Weights of a small transformer language model: 8.39M parameters, tied embeddings.
MLP neurons of a small language model. Each row is named by its layer, matrix (up: input weights) and neuron, and shows model dimensions 16-143. Each number is 200 + 30 x the weight over its row's rms, rounded and kept within 0 to 999.
After each neuron's rows, "fires in" lists the words (lower case) most often at its 100 highest values on Wikipedia text that the model never trained on; "fires after" lists the tokens most often just before its 100 highest values on Wikipedia text that the model never trained on. A number after a token or word is its count.

L3.up392,246,185,191,143,210,202,222,195,189,248,164,224,201,150,204,257,159,259,157,172,209,185,161,213,156,205,204,142,172,237,223,219,221,174,190,258,250,207,237,182,231,171,216,152,213,201,212,189,178,194,185,213,271,206,174,221,189,193,212,211,234,218,205,222,185,244,218,182,166,189,211,188,196,172,243,132,198,171,246,188,194,203,217,214,210,201,215,219,227,146,223,183,209,241,218,236,167,273,179,142,202,213,236,203,195,231,222,221,222,203,104,211,179,235,220,149,192,267,205,251,204,193,145,217,220,178,192,230
fires in: "s" 95
fires after: "'" 93

L8.up245,175,181,169,198,169,225,198,203,223,165,226,209,213,126,197,193,222,190,227,197,260,204,243,180,165,235,184,167,211,214,194,179,209,178,238,200,218,231,195,243,176,192,189,254,182,181,183,207,214,176,198,200,189,231,160,153,169,223,212,180,233,215,219,210,191,176,231,228,220,204,212,203,214,248,253,169,173,246,213,147,201,220,186,226,217,165,185,208,202,189,153,156,214,214,203,160,210,196,176,154,226,214,213,177,210,170,239,202,195,287,168,186,191,211,146,133,176,144,140,321,160,195,214,248,209,192,199,221
fires in: "the" 19, "she" 16, "he" 14, "his" 10, "it" 9
fires after: "," 40, "." 16, " of" 13, " that" 8, " where" 4

L11.up365,222,150,179,193,232,213,200,201,179,157,146,207,205,174,151,220,276,168,162,151,158,224,247,171,250,210,174,211,227,195,191,150,231,228,234,224,211,235,224,176,234,249,210,218,170,209,220,168,194,190,224,145,181,193,187,179,196,195,211,198,198,143,217,199,239,239,202,167,210,225,136,246,188,162,240,198,155,233,184,194,236,240,259,179,183,239,132,224,252,223,211,215,221,192,185,272,220,197,200,210,197,153,247,167,183,243,170,224,182,238,220,162,239,154,211,184,205,169,199,156,215,195,210,199,238,204,193,204
fires in: "0" 12, "2" 12, "1990" 11, "2000" 10, "residues" 6
fires after: " " 26, "9" 13, "0" 11, " res" 7

L5.up254,160,229,208,172,180,180,193,190,232,245,207,173,149,144,168,245,193,167,164,184,205,255,202,194,175,219,264,227,205,253,221,218,207,197,218,185,164,197,205,242,161,221,188,237,263,182,193,175,220,231,220,166,259,177,227,224,149,190,206,187,215,181,184,182,223,205,156,205,207,225,219,209,204,218,211,155,181,165,189,232,194,179,243,217,186,205,201,181,210,212,195,230,147,200,175,223,171,160,145,217,235,156,160,192,212,204,203,269,268,257,182,230,205,229,240,197,246,199,196,227,215,259,121,165,197,193,159,217
fires in: "s" 95, "ll" 4
fires after: "'" 98

L3.up314,208,172,218,148,215,194,153,166,250,238,133,189,211,195,218,230,210,176,181,171,241,179,210,194,198,202,264,196,198,219,217,186,232,169,266,276,167,208,195,252,256,150,178,219,236,196,192,231,212,207,204,213,194,191,155,196,217,127,169,219,241,227,246,195,138,205,232,209,190,182,224,191,189,173,218,176,144,201,196,163,144,213,197,238,243,185,175,214,191,223,164,222,175,224,190,131,204,224,241,173,257,171,166,159,165,224,167,268,240,173,146,208,225,208,218,163,218,218,205,260,158,231,177,205,173,175,180,242
fires in: "s" 99
fires after: "'" 99

L5.up306,224,230,208,216,203,157,176,185,164,110,233,229,242,143,176,199,245,240,213,196,173,166,254,173,199,242,105,277,219,200,196,174,235,177,188,251,240,203,233,211,202,157,150,196,216,146,199,229,203,224,217,194,216,170,180,203,164,209,260,125,243,200,209,185,182,182,155,219,191,162,176,226,190,192,247,216,191,218,177,218,194,229,193,217,223,189,246,215,164,204,161,199,172,212,174,181,199,197,211,213,204,200,246,193,199,205,215,209,230,208,200,172,240,219,180,194,201,223,192,232,173,238,174,181,232,197,186,214
fires in: "she" 14, "it" 12, "film" 9, "band" 9, "which" 6, "while" 6
fires after: "," 37, " The" 8, "The" 6, " the" 6, "." 5

L3.up575,230,191,199,184,238,141,147,238,267,264,207,188,186,152,251,234,182,198,150,128,234,159,211,232,172,213,248,213,217,235,207,214,193,212,239,267,168,216,164,257,220,183,193,199,224,247,230,177,195,195,243,159,190,228,207,143,222,171,204,210,204,204,237,193,138,250,225,167,183,172,261,229,145,187,196,189,183,187,203,194,158,240,226,185,223,194,191,244,219,213,182,186,212,218,201,185,243,184,178,171,178,211,182,207,166,198,211,235,177,177,121,201,199,213,202,217,232,225,164,197,190,172,190,215,185,202,177,189
fires in: "s" 86
fires after: "'" 87

L7.up301,180,231,205,220,165,215,194,166,222,197,151,185,182,167,224,247,175,178,205,225,187,195,242,176,164,173,206,228,174,231,201,188,205,228,206,166,229,222,208,189,205,192,178,219,155,203,203,193,250,196,222,201,198,220,217,172,224,214,213,240,221,161,211,215,268,213,211,218,158,228,222,193,181,107,220,178,167,166,217,200,238,287,172,187,162,211,138,173,198,176,249,258,224,242,199,178,231,201,220,250,139,207,237,171,174,207,140,224,187,197,182,155,206,184,144,184,233,170,199,179,200,191,201,228,206,215,186,189
fires in: "1990" 20, "1960" 8, "1950" 7, "2010" 7, "1980" 6, "1980s" 6
fires after: "9" 36, "0" 16, "8" 14, "1" 11, "6" 9, "5" 8

L3.up124,125,253,166,218,180,157,242,162,228,232,209,184,218,247,218,212,182,218,204,214,215,178,240,162,202,226,202,168,188,190,183,131,138,209,238,176,194,169,187,185,182,176,234,144,210,167,195,189,183,210,269,210,194,256,145,130,157,228,242,165,162,212,175,198,179,272,200,187,234,154,175,179,213,203,187,226,198,246,239,192,182,170,168,243,237,201,200,188,200,137,210,192,171,198,198,252,192,188,211,138,221,233,212,199,220,198,219,229,183,213,182,209,177,172,176,186,146,216,191,204,190,216,230,231,188,189,215,196
fires in: "the" 23, "to" 21, "he" 16, "u" 4
fires after: "," 24, "." 14, " of" 9, " in" 7

L3.up322,165,278,198,149,211,235,254,143,158,237,186,183,211,165,174,253,181,176,175,153,206,199,228,200,138,219,223,186,192,231,215,256,187,168,270,222,149,245,192,267,217,138,162,210,224,186,170,165,208,184,217,234,192,187,188,153,227,237,183,203,201,233,182,209,161,212,233,198,219,193,208,182,245,195,258,152,184,188,220,231,192,193,212,219,210,219,190,179,234,212,218,224,150,196,208,208,201,210,197,121,184,199,180,194,160,168,178,263,215,170,196,229,151,195,232,173,257,217,234,247,169,205,173,168,268,171,148,190
fires in: "s" 92, "are" 5
fires after: "'" 91, " there" 4, " There" 4

L10.up73,240,137,225,243,190,190,151,199,201,177,194,223,228,236,220,174,177,168,184,275,196,162,167,191,191,199,179,217,140,210,214,296,215,218,196,200,239,178,232,223,242,209,175,220,205,208,172,163,201,177,200,211,178,211,158,182,173,210,166,235,229,214,210,214,207,159,222,186,156,183,156,180,221,212,226,162,164,220,176,186,173,209,209,195,201,204,230,202,186,189,189,163,205,174,151,224,218,199,147,179,233,258,200,237,233,215,155,214,149,232,209,223,214,190,235,210,216,190,191,191,252,191,293,238,152,198,158,215
fires in: "in" 68
fires after: "\n" 30, "." 18, " (" 7

L2.up196,181,227,234,192,175,178,245,195,209,204,172,181,217,130,234,254,168,206,208,182,204,147,223,196,215,243,180,171,192,235,188,173,260,208,208,187,195,237,216,184,138,180,202,131,209,231,197,203,205,213,200,192,166,173,168,240,137,259,185,180,221,215,137,211,217,187,203,245,238,199,156,174,164,195,222,129,197,232,188,141,166,226,232,203,199,204,194,220,167,245,174,160,184,213,196,256,181,202,264,183,187,226,212,200,210,222,218,280,236,216,188,194,184,202,175,217,247,218,157,233,236,197,179,243,198,201,189,208
fires in: "the" 33, "this" 14, "these" 9, "there" 8, "they" 6
fires after: "." 77, "%" 4, "\n" 4, ")." 4

L3.up682,177,124,187,248,172,187,215,248,200,135,183,184,205,203,188,198,199,241,167,210,232,201,210,207,269,251,218,194,190,207,173,153,246,212,208,245,233,199,195,225,168,218,185,201,198,188,163,189,234,189,230,235,183,230,175,165,217,240,187,196,163,171,222,207,163,183,194,215,218,171,190,186,164,194,215,212,213,211,214,155,223,159,159,223,193,190,227,264,193,224,148,200,196,154,204,150,151,208,216,151,243,230,219,172,184,212,214,215,231,254,177,198,193,227,132,238,192,176,192,168,184,194,190,196,202,223,176,174
fires in: "he" 53, "she" 25, "they" 8, "hearing" 7
fires after: "," 44, " that" 8, "." 6

L3.up123,236,236,186,193,192,142,202,162,208,171,154,203,159,218,239,136,193,272,169,191,136,135,246,186,214,143,215,177,211,191,224,188,237,192,228,191,195,233,202,242,149,169,205,190,219,236,193,214,163,138,207,175,210,169,211,180,155,217,173,183,219,213,119,222,182,208,185,256,174,203,236,279,173,198,171,225,200,198,244,206,195,241,148,192,219,173,200,199,198,227,181,181,176,221,219,186,221,157,185,176,200,139,212,208,247,186,166,201,219,292,183,218,189,184,186,261,247,212,165,193,248,218,218,173,166,209,185,232
fires in: "the" 32, "it" 17, "these" 8, "they" 7, "this" 5
fires after: "." 82, ")." 5, "ag" 4

L11.up527,237,244,185,180,184,189,147,204,237,233,201,209,203,171,218,181,155,221,151,210,173,194,182,233,218,249,159,197,174,205,164,207,187,174,249,217,269,236,202,204,203,218,200,160,164,192,235,159,187,192,149,147,192,216,168,183,253,194,197,189,220,232,263,191,200,227,156,203,216,236,172,208,156,174,166,173,182,193,221,203,191,148,213,185,131,193,191,193,185,175,211,206,185,194,199,242,205,227,221,260,197,242,164,218,225,211,203,216,213,224,237,242,205,171,208,182,225,226,235,220,205,228,219,253,225,240,187,202
fires in: "0" 62, "1" 4
fires after: " " 55, " (" 18, " |" 7

L10.up281,183,199,166,152,208,211,182,193,192,236,189,201,208,133,138,203,214,199,158,258,128,164,203,194,202,211,186,172,211,190,197,215,153,244,255,227,174,247,186,180,203,260,191,167,158,200,197,228,174,175,208,185,196,172,193,230,191,201,232,219,179,224,276,169,231,209,193,209,192,250,222,180,181,151,165,194,170,212,216,232,161,201,219,222,188,194,199,173,234,168,140,223,229,265,178,190,176,178,144,191,185,247,232,221,185,240,224,231,241,176,220,248,209,182,262,153,194,181,197,213,253,162,172,176,181,186,182,199
fires in: "s" 28, "0" 17, "1" 8, "the" 6, "3" 5
fires after: "-" 43, "'" 28, " " 4, " Under" 4

L3.up737,234,209,225,212,143,215,186,169,201,208,113,230,250,237,190,195,215,230,180,193,197,192,267,199,160,203,219,201,205,202,220,253,203,167,176,236,208,203,187,196,189,233,165,234,190,146,183,140,171,162,191,223,227,185,203,201,124,201,149,217,222,173,200,242,157,192,256,193,178,180,171,173,173,170,258,136,195,285,185,163,200,178,205,190,241,190,226,166,116,173,224,226,191,200,199,180,167,232,218,227,180,207,197,192,206,185,270,244,243,232,191,205,187,192,221,181,236,204,219,212,216,217,151,234,212,177,185,223
fires in: "after" 14, "for" 10, "as" 9, "in" 9, "if" 6, "during" 6
fires after: "." 69

L2.up756,198,190,179,194,156,214,164,211,191,216,220,184,195,170,182,193,202,226,167,184,227,148,159,166,200,208,154,167,179,208,203,204,186,208,225,208,231,166,189,235,141,235,229,237,144,204,208,168,228,220,223,257,175,213,168,144,190,160,199,205,231,238,197,169,169,228,204,249,194,219,213,218,189,184,132,249,181,167,214,220,244,185,233,183,216,184,271,197,176,226,190,195,217,170,179,189,233,166,232,231,198,209,207,200,248,202,249,199,202,216,173,228,190,267,164,197,198,140,196,196,227,224,204,179,207,152,236,138
fires in: "she" 54, "he" 26, "jr" 8
fires after: "," 41, "." 10, " that" 6, " Moore" 5, " and" 4

L7.up6,214,224,237,191,200,180,206,178,229,230,220,206,210,175,206,216,200,227,171,223,189,204,222,118,203,242,228,193,231,210,243,169,156,201,188,236,171,211,173,210,183,139,206,187,216,224,256,163,234,235,175,221,250,222,215,199,207,214,156,146,225,227,191,190,162,194,185,204,142,260,141,203,195,227,207,112,206,218,192,178,177,208,229,199,195,192,195,195,185,175,239,181,163,208,146,191,180,242,167,132,159,215,204,203,219,154,236,234,155,243,178,246,190,226,211,169,177,180,201,208,230,177,180,243,253,194,217,189
fires in: "s" 51, "a" 10, "e" 5
fires after: "'" 50, " \"" 12, " (" 6, "H" 6, "." 4